python train.py --num_hidden_layers=11 --hidden_size=256 --rope_fraction=1.0 --tie_word_embeddings=false --learning_rate=0.00373 --warmup_steps=200 --decay_fraction=0.595 --decay_shape="sqrt" --final_lr_fraction=0.0
MLP neurons of a small language model. Each row is named by its layer, matrix (up: input weights; down: output weights) and neuron, and shows model dimensions 16-111. Each number is 128 + 24 x the weight over its row's rms, rounded and kept within 0 to 255. Numbers have three digits each.
After each neuron's rows, "fires on" lists the tokens most often at its 100 highest values on Wikipedia text that the model never trained on. A number after a token or word is its count.

L8.up72:152121140163103147150140131124150125136127146174107107103124089120159141173106130131160069179131073147122105107116137137139130096137102091154088124137116113094155093155139108123099096125116174143151132121142190127183121101142105120153152121123169108135118094159137117115136143136138102097
L8.down72:122159084147100137107091130070153119078156129138189115126138085136111097087135110123119118105137145139113170119132088136146149120128112089118148141139137142112154150157154127157123102126129169144119132135089117140124146155156112084140157103134131115136139145190115125124101083084155123144
fires on: " Un" 29, "nd" 11, " Ind" 11, "ass" 10, " un" 6

L2.up287:116120108135138104118136140142145131117145090122142129129137108139102094103148130145119138121119115175113126131119125114117115146107074134122147116099143127105127098117142174114113144130119142128121169196169138091144154123139175129107176138114116118181091121115168109118166141117127180112
L2.down287:103119097118121114142172124137133148187101145125144132127126138138150138113137174168129125160107118089143115132134117087123095174145124167160130103136140108152149150124137089132069108110186180124163106154111101079122099116114148140126161164088112140103141147114139150110133165126139140161
fires on: "ing" 20, "ed" 19, "'" 12, "ian" 7, "ive" 6

L5.up694:138138137122111143132143153134143133122092136115128125087130144151167150150115135142125172169139131104078119155168126128120117096140135143107123123118101124114133144132180139113102131115137109155131149134128116149121122115155144110103100134134123082125193144120107133097124154122086113111
L5.down694:105165149117098159156112131078139081127074134126120152126133084173156116141173164106115144189156112130097128120110096160121108122093137137110120133146139126123157199086134128147154107129131102153126116129126112106110109096135107115095098101159115120094141091181123152077090131182107160114
fires on: "pl" 15, "4" 11, "2" 9, " pl" 9, "l" 8, "3" 8

L2.up267:149105130101159167145119169104103087133139091117129111122108139124135107099139132112143100123126129121122105149149115131107130147136109133132085083138149117120097134157101171132135120124112151127096083100116130138113163122131102116166144157123149168127123126145129148142161157116081133129
L2.down267:142105099130160171124123148135127116125138138118090128158098134122111160143147134124136106169140137140110091123148120109090143160120149127121119115156162124109116109141094149129164128130098106149101103093083129138128174090096130105156144124160105118138125128164118118149155145112120109115
fires on: " pre" 21, " foc" 12, " po" 11, " ISBN" 8, " spec" 8, " circ" 8

L8.up802:148152154122143106108140135157088115141165124144149156143151091089164131113101139141095120078118088148072183102132084111143156120140106091139108092133132176148169168124164138116139111089154145109127104145114101154153140141127125115165134121136113123114166108135121143140117118163155152128
L8.down802:102097135125111143135174124115140092098117082151123134134167154153112140200093193116140098143092130109112099123151119136100119161143119123161110147109110133092176096167085143129090147120150108163109143104118156131108144169141124125124130125098158123133154138107145114124117157121083121134
fires on: " F" 81, " v" 5, " in" 4

L2.up304:142146091117135157117103159163155121092091093169138136141131121118174168118133164134090127100129122126125151090112140137109139173131109132155092149117094095143149118108129156130148174119080120135165121122133171109176145157130138111134141117132149170154157122158118114166098094124174074084
L2.down304:161085131124158146133092149145106136094114112125088125132148107095113154117093135140132106140122113123113115121157148131150083084160114111114082158123171071127126145131116156134165139126134145153135136144149160127084123120143100091097111140133124146125137073124100111156086143118137190130
fires on: "on" 22, "ed" 12, "or" 11, " to" 9, "ely" 7, "urr" 6

L2.up136:130192118134121164138127139122115148109135134104141133114125123125123128156121109106080130073133129093110154112108127189157132166080091107121142134114116123110125159194105113139148131127123123089128136142129119123185148132125112115103101155144140151100160125144112101162106130144155106137
L2.down136:100173112091140137112132122091109138143146102127117137126137142110132139151119200106130158126124144098108129118117142109143100082154121182146136114126141140145144125132168136132087156045119121125131092110131151158124126180145120124172095139127149133136122119122176094110157145137133137119
fires on: "or" 38, "and" 18, "art" 5, " in" 5

L8.up988:129112108126120142108086163125120135094115146081176165099135109121118147101160121161152080134132138114082116106137146101167143113118118126116053126119149162140142147129154122096162141132124149161140168096136128125101092083132130116133134125113131114103150121156149090146112139140138156090
L8.down988:108160140089110111104115127102144094138133117119119116111136179115097154155146161113115119105089126107133141107141132144165138148099145149148140154152088097107118114173105130143158150096136131160127119108168104120100113125141142141158162127187133145098129127137105124123117128151134138126
fires on: " " 32, " Ch" 28, " ch" 16, " c" 9

L2.up986:123130136117152130129140141126137111137154136172163147136173158137171147105131130109144104146124120136110125158144119114133104106153105162097115124141124137119130114139122088106106143113133095104154109173179130142139143113150130161141142171118128125098131148165150109179098107120108137062
L2.down986:131124100094104158135134137108087148143142127103121140128127162138130147119100101144120159109125153112095142122136093136083143145085154108138134124110138140119138124155120136145128146157127122133119127110118116138189156137138124135161132117128102101099112140132162140114140158133166125161
fires on: "ly" 27, "m" 12, "ak" 10, "n" 9, ":" 8

L2.up1387:122140133126105151140141146142130090106128117142109105149126110132111064113156089130093104098113136109114144166162124116130174157090108161095104140168078114123117149122167132139120117087095172119099107116130082174122136095120145126122142183140085131099114123081079116152165139098130118096
L2.down1387:148107101123093111117125157128147143135150158125135130131139145153088102152133092151123073162054138080085150117153137133149161166134128130142114159161074124108130138119193126181108090069080107142081099123152079141117136140106131127122144139160098142110107138112089084137182082155138114069
fires on: "isc" 20, "ric" 15, " of" 13, "ific" 12, "ir" 9, " Date" 6

L6.up984:133124191122135112109152132111147134133114144116118145196142147132111104151108108130142108146125176104127130110113161120110158128142111148148120136163132097107120118164106123107142107122135121141124131137129142103124152109163100114115184090080117121147146123107121144165134139111153141128
L6.down984:124133154093111099105100139095148143154146125160104120134104122153124144099099179157166149119144128159120108099117143133156126155151141131120150110150138132091142114117168146126113122133126145106092162126114134113120098150156142151148127134097151089106124145128142143062147090147104176130
fires on: "v" 15, "d" 15, "c" 11, "et" 7, "ap" 7, "p" 6

L6.up1326:170119132120148122138127120126123113147198115119122132110116076118133129121109166125102133086129139174080114142148117151162132112106128139101120135123107125098131138132117114119136128103119147138166067123148143101177125121168150121152142117133096185117123124121142114129119111066113113138
L6.down1326:096104152162112154126113145133146140122123136138104096169103123106139165167146147149132118135130078130160091157158111072138131105107118175136173119123125171153167135128129117118146080141111120132135116131124122151091156109106171097120129107076115090126124171144141132109126125123114160109
fires on: "\n" 72, " the" 7

L2.up1198:097113151150094144145120094139134155132077154162171131131149105127123095112106099151179126156165148133095124119111099104151128132141130143145146132139140122124121150149130140135142137151118118153125178136167131114159129185136119113139151192088115144149098145104147126104186165136112179143
L2.down1198:148175092124207086151152117101097113141125120091097141106134136100118122085123146114125141111147143080182181149111135123140119137155108152119144093122115167147148128138149121166123132102186110123149146125089133104086125094113147105114119168143139114133142105124102080156095125132136127156
fires on: " of" 34, "g" 14, "ed" 14, "ive" 5, "ch" 4

L2.up884:127124098128141118134123149166095144174124114102151134112120139130145158097155118122147128074150090080102138150078116084154104146129138137120105066132120159163123091158122117116118106119114132085152130151160078101109123096100137133139094143095124149114167141118144137165147106104148103141
L2.down884:107088116113166128121134134080117104150104124109108103148129158136141124136098140133139093117118112128150113159156102057121119150109145110177151125136138135106150113136117119088135118141081135131191162077138082133124174155125154128142098134134112160105162090117161120152171106122161163130
fires on: " sc" 43, " aud" 8, "ired" 6, " average" 6, "ives" 5, "ive" 5

L2.up1309:124097130156111149087135142137112112133096123154135148124110162123148147115115156171166122132113057136131132129084104121135151135110136122112155115088139141151157106144132155107145164131080113125126097156115134149162143160129124125113102138104155146111111140142104107126136072146184083147
L2.down1309:146128189120134114121088162123132167150166098138156089114109109102132177131097116125147102140120080106125109130159101164169086169116129126144103119074127144112156125098057168122135078100103157121111087168109166145130098126092152153114151145102162099125142129111115114086146159131153097160
fires on: "er" 11, "or" 11, " friend" 9, "ed" 8, "est" 8, "ible" 5

L2.up1027:131127090124158094139143113149136128143142118116168102142118122157122155186107126178137134139134122150106133125096083118098139108098114153089119108103112105098127139140104098083105153128130102119152105151150144147138105125164130167108173131082117101104160127114121131108115121121143130126
L2.down1027:126139132140101122148144143144114151147137111118155124129147147105116116147120128174090132130154139122137135106109130124124167102119116178142092119094111112101118134122105141120125179134120114109130129128114085139146149148129094089136138161134090138101132143102120122145126129136139109140
fires on: "r" 24, "n" 12, "anc" 12, "m" 11, " to" 5

L5.up1187:125125119136120134126171069149146136131117099096142147154123109100143111132173117150132129105105131146107102113120128110103082151116163158174129135093078138079115153168133120154120147102122156127137115131090172134120130118185167170157146123118083154137123132139147142119126149077117098136
L5.down1187:138137105162147130147172110129133106110138146126142140110120139135128100150134128137157114091071126132114074073112100122130081143149158154132135115082086111083104156158155122127136169137118131134136143108118175138104140130119144133179146118138106156171101119144150104088123125109127104138
fires on: "." 29, "\n" 25, " the" 10, " |" 7, "," 4, "s." 4

L5.up186:169142166122151122134137136147104140167095165126152114066135113125161144166138106134104154119113114134136131140123108110105149151106116122114155156117164139136113137112104137132078118065140107097127107106137110096124105144131115122125145096082129116077144142128180128132106145097142094120
L5.down186:136142171114120105122120134143140161138096148162103162124140106096093146127152124110122103139097148166123147080105111125139107131125134153110161181151139178103128087126116180101135153163137118126066123138144165119091142155114143113135128060146160132112086164163125152093148118124105115137
fires on: "w" 60, "r" 9, "W" 6, "E" 6, "l" 6, " other" 5

L5.up1061:124134104135159158133082124137136133115111095146147162132170151142133135131139074116116085085098112067112141148115133141142161130120129141141133110142102090109093123133146121145114121091166114155117084102172128124137077107150132145131102135178144135132173132116120138118166137150102145162
L5.down1061:138136163104122106117136160152113117127140128094111105093127148132088114139113133126098146122147132105134125129140134096128081151113091110108166134106136151133116137123100119162141132163114134128170144139134145134120151140147155138140131140104134162118123138111179103162127133093200171121
fires on: " in" 27, " of" 20, " by" 9, " at" 6, " as" 5

L2.up251:111119147117079144184131115148114149176127146111111130142167158162170149091114108116117150162115125121118118146101140111142129105140115141096102090102140142130142093159121091156155152114160156072087129127127146107132091127106112135166141122189091144138139123109164147098173134142110136106
L2.down251:119139161121135131143106079116118144119127125134100114110123151160138153148113112139118078150157194141122092094126128145101105117117124143141087160169120079125132099133123082162147128109105129097138153127154136125159134139059094132156081158109141123142146109138135105183128129149172114133
fires on: "h" 31, "us" 16, "ld" 5, "ar" 5, "um" 5, "u" 5

L6.up753:137149155102169102127098128154123102191162103150117131116110132096133148139109119157122128152119148101130107132127119128117110170113102078152100112125136088129158128153129152128121133139111087131137134120097103131186068119134138118172132164121136142152143146172157139112139123144122144151
L6.down753:111112102152145107143153085138134111093150148136118149130110127105161120119107150137125114102134129133145142114150150133136078179131106131144145096150098112110198130118121133087140133105137123149165164090150162122096130120130109132160134183122118151156110090138172124162127150126093161082
fires on: " rem" 12, "ly" 11, " to" 9, " eventually" 6, " h" 6, " in" 6

L6.up918:146105150154153182135149092111182100141144127127146120144156060134164116122124122169091113121133150161093127122134143118122080119122135197156128118130101131115117175147119100115125123110123130133096145144107154118140147143161140162150167129145117125151129127119125144101131136086118119116
L6.down918:179127116141134127133158120090123093148137104083113147090099106112145094140121134167115122111086116126134130106161145122129065150081164191165133135113121126102111142117136132131130098138138169132158114107108163152138126153122165128178094135120128149142130130150133106098104135108114111122
fires on: "\n" 46, "." 20, " the" 8, " |" 6, "," 4, "s." 4

L5.up980:137179124120158141136102130106155120129148106113110099118127085156128119093128157168129112142109130139146105153171155113115130153145100158148125136105124153104123140120110100164126122160112089154116133103077128142086078138149150145148149128139105074131154111102143102121118150101140152168
L5.down980:139085171130136119153150158165176099124156091158133125158113127132128112117137163115154126130136127100153117139124160112175132179124109124108139157104126115089134145096153113143104123160169177109118189141132149082115160139110118130161107106124154102156112079099105122085097101168106095151
fires on: " to" 24, "ep" 9, "b" 9, " make" 7, "ru" 6, "akes" 4

L5.up949:115121116131103104151108155151089109101114114128119125095153069104115117116130097142161147124121149116132094127110189163120153123150116118093143137113172098111137143139145111088141148100151157150115137153091094091146121130132113134151122135145135150118104104147120161150152117125133099164
L5.down949:138137101169139137099103097092161155121087123128182108134093152141121109110102128117120098168132140130127119146134113146105125142091145159149090126107164111142153122126112134140098119090095141090118118125158110119102149174094098138120130162122135139107137100157167158170118117127167092077
fires on: "h" 22, "ly" 18, "el" 8, "um" 5

L2.up1491:118163096080107129146147144104137098116113162124149105127099104114127134111125138137113155083138164127178124124149144129116112153110140125130110126091122127103139109138079126169180157102114104148148085123132113160152114108120116070118159165163112184125139131150114111119148143162144142095
L2.down1491:090125132144130124134116123126135101120179145095131128116101139110140140120129139125127098141137188103185110123182159097130121124113144073132126133165141134120123146124062126147170133104134130103178065133104145128124081098143066134120160164126085132123136132148077150170135136152129140121
fires on: " dis" 25, " fac" 21, " bel" 19, " tri" 6, " cont" 6

L8.up563:162170151101171097134139119113096126152160147084082163110090132093169125117164115129093141149145123124092157117144113124128045115077109108157115108144138115161129121130090050120131122127160169149144113129169125149135089162124158142163188121115140122127111156161152091121111156142131102117
L8.down563:112106130150138120136162087098141161099086111105152120117194104097166129113135143125146118136121148129165095104131156140091182170120085144134143126135126102132111161119087115101093118138163141137145116090114102134116135146128166141090120131106115103165151127093148132092182155130162146123
fires on: " H" 19, " I" 16, " and" 13, " or" 8, " to" 4

L2.up917:097071130141130180105156166088113138141131133143149115163153149120135107120156096121141145161121138152145112137133113119140184113103105111131123087121101150132146101141115170148095158189095113160171116158107092114137135133096120106094137133130106131071097112157093158109149134119109114165
L2.down917:130113121107130090122126127132104093134123125120089116101156148134168106139150157136135105142122139157132130116134121131152093111111167109143126149135108125095128132122148062136147136126143122107122165119105162114098095082142096156097148147118107144149117163125107080124118112130133138098
fires on: "ig" 23, "ing" 11, " of" 7, " for" 4, "id" 4, " form" 4

L8.up1130:115126108153131160107148088114135111172106121147101141152091133116094125134149123151133147159141140087123129142144107130118103124129088135126124116119108146136143126141121111158121116118111131107138156143114109171156111082135127152133122090180134119132130140117103145122121131117106100137
L8.down1130:136120114093115132103115079133122124150133145070156094106146151140119181124164133111149151131138130118122133094119168113133105132082096142101090112091133119149173096117142125144117105164136131102144115140126141151118131109117162103133076124114087136153114160185097128154144149130133137162
fires on: " s" 35, " p" 10, " |" 7, " c" 6, "pl" 4, "p" 4

L8.up120:101077135135123129111125127133132103125110133145127123117147130085114139122130095144109117130116170068155144116105090160107100123105169169092082139149099080105118130132100161147131143129101122105159110123108110148143149118118126093168142140119106148100112141098125145135123126170080122155
L8.down120:146154149099159124168113150164147151115132169122153128130145149167136085106200110080159105173109144104123138131108145105141087130071161122151070127102158115160153105133130128149088106126167103101123105166130157099113135138122141106140118117109131151119113107132128116112139128125160125108
fires on: " c" 40, " s" 24, " reg" 12, "." 6, " ar" 4

L5.up902:173107104156140130117155155138172102136131154108122107142112099131160141142111106132153117132156133078096061153108146114146108147160154133155067155124145168098095149132126186125137145149073151109160138162136104106138144118087115107123104143079158085114114127138137186107120120145093163139
L5.down902:146132124111090179112154159158093128122176083074153106092124092118138125089083151145106080156140124149113125092147136138139154149164091129152143141113138143151147153103120122115118144102095119141139112111159124155151128167173138129172097110112145152135121089131138133150156151115125160169
fires on: "w" 38, "ill" 8, "g" 8, " M" 8, " att" 7, "\"" 5

L6.up705:126123141143137136160153124104171132106115138090132158141176106187135112139142109150171111132125167127098090118126143113092079108088152149114132116122127143082139119162138154113150116116074154183103103158116163110130118099115117116127119121140128097140136125101136143128135143149143153127
L6.down705:158143133091142158109111145140133137135144135142112167097082102132080132103151160163116149125132103168140128133136064120135077114151105099108127135130141154132151168145091099123103126128114137143137105089114089120099117139136123170111096113121123163141130155165132153115075145132102165139
fires on: "\n" 33, "|" 11, " |" 9, "." 8, " the" 7

L2.up645:100139106118135153091119110139142122110128111124153134113136104109160084108138147110130114178118127078119108135128149115058129125135147160127135188095110100138162187140073122136082157134124135165130102140113109154153128182140122152109137136132133092131129142130140102118145043158143091157
L2.down645:124127109162105114140141134135155123142158083128188120115133127128160096157136138091124133114111124073105141161129124113097154096156125151130141135141096116122113151129119142131097155102107131141155147135107146107106151170122131131136130113116134148133116139098131128079107109130115162133
fires on: " to" 18, " by" 9, "ew" 8, "out" 7, "day" 5, " make" 5

L5.up1088:144129184097119150111126115171152095149100149096103132127185107125073122104162134101132143121173123096107141149127194137171157138109135123118153142134126114109127130124137153111173138106085139118136089135169103124134125138114124132179152154122166140127119162120077120114117109129179088161
L5.down1088:103128175107098176129145144142097095108103123093114106141156140104148133135155142128124125130118123137141136132133133120143133118153185138148147114130191158141169115136131112105108110124108133128113131129103108160078126115157156129132109125119116110103111132115153142160181107148127149151
fires on: "j" 16, "ent" 15, "g" 9, "d" 8, "ri" 5, "um" 4

L5.up440:107159128125152188149122103127139087128124087104159161139128108160139146085131112146128124091099153143122099138145084118131058109133161127130144111114096130092120147095136143162132128126120172124128131122117126117156145140119120185125112112121101109145102144130154127091112159116133134139
L5.down440:098121090114138141113129133088116114139113161153129085159080142117143109142120139124143139123102176115123122088144130129140049149093175102131130144142149134104128115174118135143073127159109179108138117142101092165142120120153137101146123128121111143139138145110093168109095072138126134143
fires on: "\n" 29, "." 22, " the" 11, " |" 6, " and" 4, "s." 4

L2.up1306:153140134182146110124151158118157105138090167089116133091094100154178094134159172147107114125146141162110097122104100111113130097122106126104141122097138170074159138134138118138083115151139125149108173136140182175205120160143118122115155124113108114121094140126148126112168103094130138151
L2.down1306:146160087143104105120156152161151093161088128148134125141141136147161149138186076119134161129156153122122093143144096093127128152145178132143114135162158146163111144137152179145098102137132143112159056125121125137122111149116144106135137137101125206164116147116121131087159137140095130142
fires on: "ing" 15, "ed" 11, "es" 9, "e" 8, "ring" 7

L8.up123:156116109119147086118137070145097123134197089156125137145134168082118163126127130124143149120102138125090118143068133091155106170142118104126078115119096142161151171165082094105181133130163148101162121158148108185173137084131144166156167128110127132133139070127157175163166155137106109110
L8.down123:143122107103111150126165119118126135126088119155138089096186128121155130088173138106118171110117161136120117115097110093068129117117093125152113128139142136141174159123085150102176078115144155117142104128104123129166140082125128132141111133165134110109127138156202140099128132150107157109
fires on: " H" 68, " h" 11, "l" 4

L6.up975:111140121116150133107145140119150112124138137136125125092152104100081130134164133109104179100175168083144107145137153100115131132127111170127100148171148118163074123118135101142143108144107143138130103069161115101127125137131139146175167115210102127153129110126129100129080138109122082111
L6.down975:112107156100109161081137143131101104130138129112154136095170128145082123138137124159090125127160116135139154114160134138097164140151157130101098150127159081120103123147122155141134100103105134123071110143139115114144138139118166157118150143164124115120051172112135134154120119103118121157
fires on: "j" 13, "." 10, "iss" 10, "ign" 9, "ri" 7, " War" 5

L5.up253:102110098117134122148179137123151087179117125134148117150142138171153104117113137141101145126099160160113110130110143145116135164158112163118151127102133153063092121112128130134111113095116192117094082146113139086148141139121161143143169167116141142143113129097151164111155091172142107121
L5.down253:120111132126141149143133149110113160125118131107140142108085153095096113119133108126099144096099128127112123119152108160132098160076147127157098166111135111129122116157134146138137183147133144084156162112143161108108115122125148146142103151154121106177101137122097122120059153142089151161
fires on: "." 27, "ing" 14, " |" 7, "asing" 5, "s." 4

L5.up47:137155116117140160096143140130159118159130111121146125144121091143118124124125135127135140137103120165094082112126144140099150141117121122140087115109130119117113115103158085107128133093120106158157155096133167114110115129147123101142145158181110206152066106082115125123125139097089168105
L5.down47:133129154133079168141153146145148124099157155127117143160113164083119139120118097098114106114152126113112151142112085144107090116117148126155118134125167187113142125147128138125130102098090147111139168138117073130080112121177098173135103087100084079114127163165126137087076129169149133151
fires on: " the" 14, "ro" 13, "ose" 11, "." 11, " an" 10, " American" 4

L8.up1360:146115096102134116129127131129167143106127086121117096158123135100135148148155135137157124115082108111107193132122089137123138134108141143134109103130131136143134146125160153151097108157136081142133121072105178079110103131147119132139095133123156113157121126128130088089136118132138145127
L8.down1360:151124147112114099116143140109176117129108106126152146102093131148162124200106116102137139122129121123124149151111177146109120161113130083095116096129149099118116107146130101130152129158142115148097151113101166077126131134149127129119126164122140080078143140080131142137157120117170136160
fires on: " " 18, " of" 13, " Tr" 10, " with" 8, "r" 7

L2.up1161:082163133099130123108125115125140176113106117142146162107137162108133121132129146133117158115135095122118102130146120140137075143150138121094111142101122137130161124135176116132130158146109104200126144081132181094147148117123115138092113171133130128129139145141112138113115131076133141154
L2.down1161:106068126098101148131176122109145161121137116179136115132127162128164147115134129132145136104118152112160108150128134121125139128122123177170148110104093151113151161113153133164145124171141138143150161097110135106125160088144129146067117132148103133125118147120152104125147142094120100141
fires on: " of" 43, "P" 26, "ine" 6, "l" 5, " \"P" 4, " (P" 4

L6.up1358:091146114117162131136103111112128078127143093131129131152099123116144123111158098164111117070115166152152180153131169153097091146119154115142095103116093122079121130119135113195139145137107111077124139127122129127141115073111139137121114135131119107125157142182091105116167118120113135111
L6.down1358:135123117131137122115141131123107117147123120075150076132135136107122166155139117125130146095103140114141087092118163115141116147083123100111107104142087151193134102107174161168148099135127104098136114144086144097150141121141115145111126142079175132185122091108111128137126129131175168114
fires on: " and" 39, " of" 22, " in" 6, "–" 5

L6.up301:087154159133113136132126127172135104141122109116116079135117143106083143079140172105116164139065084152154139152121082144167138112141105115114162133201135115115151112088172074094118136108122144129094152134165164075137088114128106126112123135134146131103079138100153113125135153123157122115
L6.down301:142111133150128171122151178156094097217137145126159130149131112118111120161113151093115136131132084124125145122124141087131123129098139122081149090146122168131147136086108153149132134084152150105101161149152138139067136143101103133148167106152085152113106129082155121139103098152114165129
fires on: " de" 18, " of" 16, ":" 10, "d" 9

L5.up1413:134136149149139124108154171090154118136126117120166154113126151113146136161102181130116134162122118121092119145101090126148116118139118124123114149152153118082121112125098107160120118116083143154131120125099170121167146081159127080088117145099167137123157095150116132140153117179081138133
L5.down1413:121193137129140135141106129149130145123141134127142119137084099136120123123128150095116158139097105094140121140134135136150123110121084117097110069114127128141122140107132105138178136124152129106114158122078105167126133123135135060115093170135116115072102095165141141139139135157094113131
fires on: "m" 28, "l" 11, " r" 11, "em" 5, "b" 5, " pl" 5

L5.up888:078145113096137116156152131125129118122109081102120147157154127118137088114128108144087154110127100156153104150122104100141083119157100139117100140065139132126142134138102132134090122092108129129122154126149135108162144130139127081154109105128124123177138124163143105117160134078143116151
L5.down888:118100141103112108106119125145136142120082172107160098125125146131166119121169184150093154128146142119109099126111167135129112137085118134112108110144149124147131139141133118133116129169117136165139129160089154101161122090126119136115117158085139121120146106104124186118100124107151105160
fires on: "ing" 35, "ed" 25, "ared" 8, "en" 5, " placed" 4

L8.up606:098123126146113161128141108112126141134163107080161108156122140100092132133144073108080138142139145117136136115143080094117143129139161157080059098139137135153111124115093103173141094089153091134172109154121128162163151124132109140142145147117154162125145081121125142148106141088123102164
L8.down606:078108108119120129156139148121180124119172152121131153105150138146108102165095116117108162153099150138133115115114138102145092144107107131124113131201194135133140150112089114088134153130135156129139136164158120109120159150147127090141160141113114127120075102129138126130097153156137147151
fires on: " ar" 18, "\n" 18, " c" 7, "le" 5, "m" 4

L5.up232:117109119117116105120136074140126140121125130158142122153161135130153106156154136100170126095119133172200070144145133082101123127119155135116088127112128149125157126160156129116105107151119102111109095096133156144139136100128120135067136140159126111091108135132105146139166119097117133182
L5.down232:118132114084139119137129098117132136136142151087092134172125120118129172131149145118145083123102143139160108105118126109154105137115124155140138138100089155121164149120134103166166111134155087110154108118124123121111144132117123138116158107144123152098088081121086124117192122084140134103
fires on: "P" 34, "==P" 14, "-p" 11, " \"P" 10, "if" 7, "ip" 5

L6.up465:128087135114148111120174113176123108182150113125133119141117158076141095117143110129101135145156100156073093125110128127117115083112070131187133092097101139100108077115126122139112149171123121096161171120130124129110136122137098141132134140122099134163111149102092132103096117071111155135
L6.down465:152124140182114101123111072145135123117144148093133100111093139171128202165131146137076119137139103181107134104149075115117120111108085103116115150103126081143149109107144101134132150136151140129126141142127096129106127104132100162095129109171099133084099135141103148120124116100142105124
fires on: "ed" 25, " United" 11, "en" 6, "id" 5, "er" 5, "ing" 4

L5.up389:110133136154152141078120152117106106121138090092139143158094140128150127123089105095091120078128141154097091143085121122142118138136141157152139116072123120133141128124148148112154168120129135123149126138125141116164109141144137174125150142088145135153173141122120141145109134128110119136
L5.down389:144113131102098106156138142139131130124118115158132140130091111075122093148129133127118150126108130115094136160118111156139148124080091132118124159124154097116157148115140127123137136134109129178119106141133107163114120164119134153076114172109126108106142146119134133092142162134144168108
fires on: "or" 20, "c" 12, "–9" 10, " ann" 5, "–1" 5

L8.up1094:158082110153108118098153126087144090112133107114149141124129130100121168115105151137114149095123097128125120095114128094101136145098108116142040106145150171111085082140114082122115106157094140175106141151133111138128125122136130103155176099122104121159168095168143124141147124125124167119
L8.down1094:132143103097140154110108174089130134108144114120126138116192147140121196143115105132115092117137137130110156117161089106176154098169166117117106118128174111126112133131143117146177121135150151164088105155116121122114107101135119141108150107183167131112151122122102105118154166108152150160
fires on: " " 41, " Ch" 6, " J" 5, " X" 4, " D" 4, " T" 4

L8.up279:124159160155156138108130147147110140153128127148125099126163124086134182095110155111094118110133097158102074141156095102129117140154166109114147077121142116132139147163127147141117108133120100161119125108126090119102077120160152143180138109141091151119071143144113154095153129118111170167
L8.down279:127107172135119082138144138121087107145135122087123142110116154169131123139126136119119129115108148133138128126150178162122144141164127113165133154134149150122162147144129128105095127129124126117151108153156146110157124122115082097120118140126131121152146085118153097115103094136062141118
fires on: " V" 24, " F" 19, " g" 15, " G" 7, " f" 6, "ated" 5

L5.up1076:125111119137144131112113063107139136125130068107113148096169128097103083164145103118111150123094116124167122161149097114145144117105130129117130114142162081113129110173160156125144111117110081131118079096153130149108133105149124090157162100123126149125151143183096159131130111113166137112
L5.down1076:096115126148150151147080146129130138145138146095114082138100135168144148157129107131105104118138131118160126085107141125165156135131123105131110139125132114150151143173137135132163150147145143176144097142072127172110120127053142104138137136092091086145157170145111112129102104095116124183
fires on: "le" 22, "ie" 17, "j" 10, "ron" 9, " prom" 6, "af" 5

L5.up909:154151089156150139120148063126102109133147115115163152117130075133139152153116167160120103108164144152132110091115163105116097147119148181138101132119102134112120117150110139110161105103111153153137111162103190140157166133113151132138126134114128134156112147136136098126122139114127122130
L5.down909:105110137141104129125107108087152115181134129079093127095136077170148121183140145162092102115137164109132120098117103092119125138129132145141115133142150135112116173145104113106128142116144137118161094108122131125109116143121169142157117117083137115148123127122131121122125148067093149130
fires on: "\n" 53, "." 19, " the" 5, "," 4, " |" 4

L6.up674:145159138123121109187106115119150134173152119130118163091118135094148140169144098132091101121110093157110151095130084099114129090149141120110088173151125178176117163135142108125115139146133070145097143135125141168115123121125118123118136142098140116109113098142108135116151160126152144133
L6.down674:129134144067132157139175123093158133118156118172127106108135124117097149131138174125143120125082118149112118127142103113124106119136127145144093116105106182139136111171110149121134143162163112107105170170135150134133117131134159101106123122101163129103102123124137124065098132117163150155
fires on: " El" 17, "E" 10, " E" 8, "l" 6, " Gr" 6, " T" 6

L6.up936:114167098140124109095143159148139161128173112097139150129138129107148115138097146137086122119091137140086126108127079180117119138135126141125093147111108148092140117160132115139121105159145136095129193142145123097097127143076116125146096146093155116132107142120130126127145108156133141162
L6.down936:124080158134135102173103109134159139136120146133151134132099170165105118128125128178089119143137132162100098168129119137094117166171123152115080116124154116119147130111115116147167109101135159091112147092109137055144135073142098092109111137095154127127110131138130125114099099137102082127
fires on: "al" 13, "ic" 11, "ose" 9, "ric" 7, "'s" 7, "l" 5

L5.up1319:117120115132112115137127112086127171138141118141122130123132142081148101103164134136093097106125136155096201093095133065124167121126120138106101188148129156099121152137097141142139113141140112095192081134111162145147133097132097117104125134140125128141118124153106140083137076108130147136
L5.down1319:141140113128118133181128106137144092163121095142168112108149127148153118151117117134106153107149152152121126113117086125119140186174163106140102144103138122127146112128124113171130097120187100152124118091121093130111115156115090125094133155079141182134147151135082129119096124103130111083
fires on: " v" 17, "ab" 14, "r" 11, " ind" 10, "m" 8, "l" 7

L8.up399:128114133149163135098118111138141099135145045124107129136125118084150107106102158115130162118145131129125150143115144162136157140139101134088107117123144092135113122119099120122131124123188125122113091125124103148135131110120141152124148117102154097121077142146099101138122124114075125125
L8.down399:123125137105068134116120157197102149110154135123107136147082137183154111137167096156136164090153126140137166142158143101149141123126107118137123147130111160110144134140161174112100158139135152126160106107104117116156136157095146095136122095080094139127132151101171152138125110068151074132
fires on: " v" 62, "le" 7, "D" 4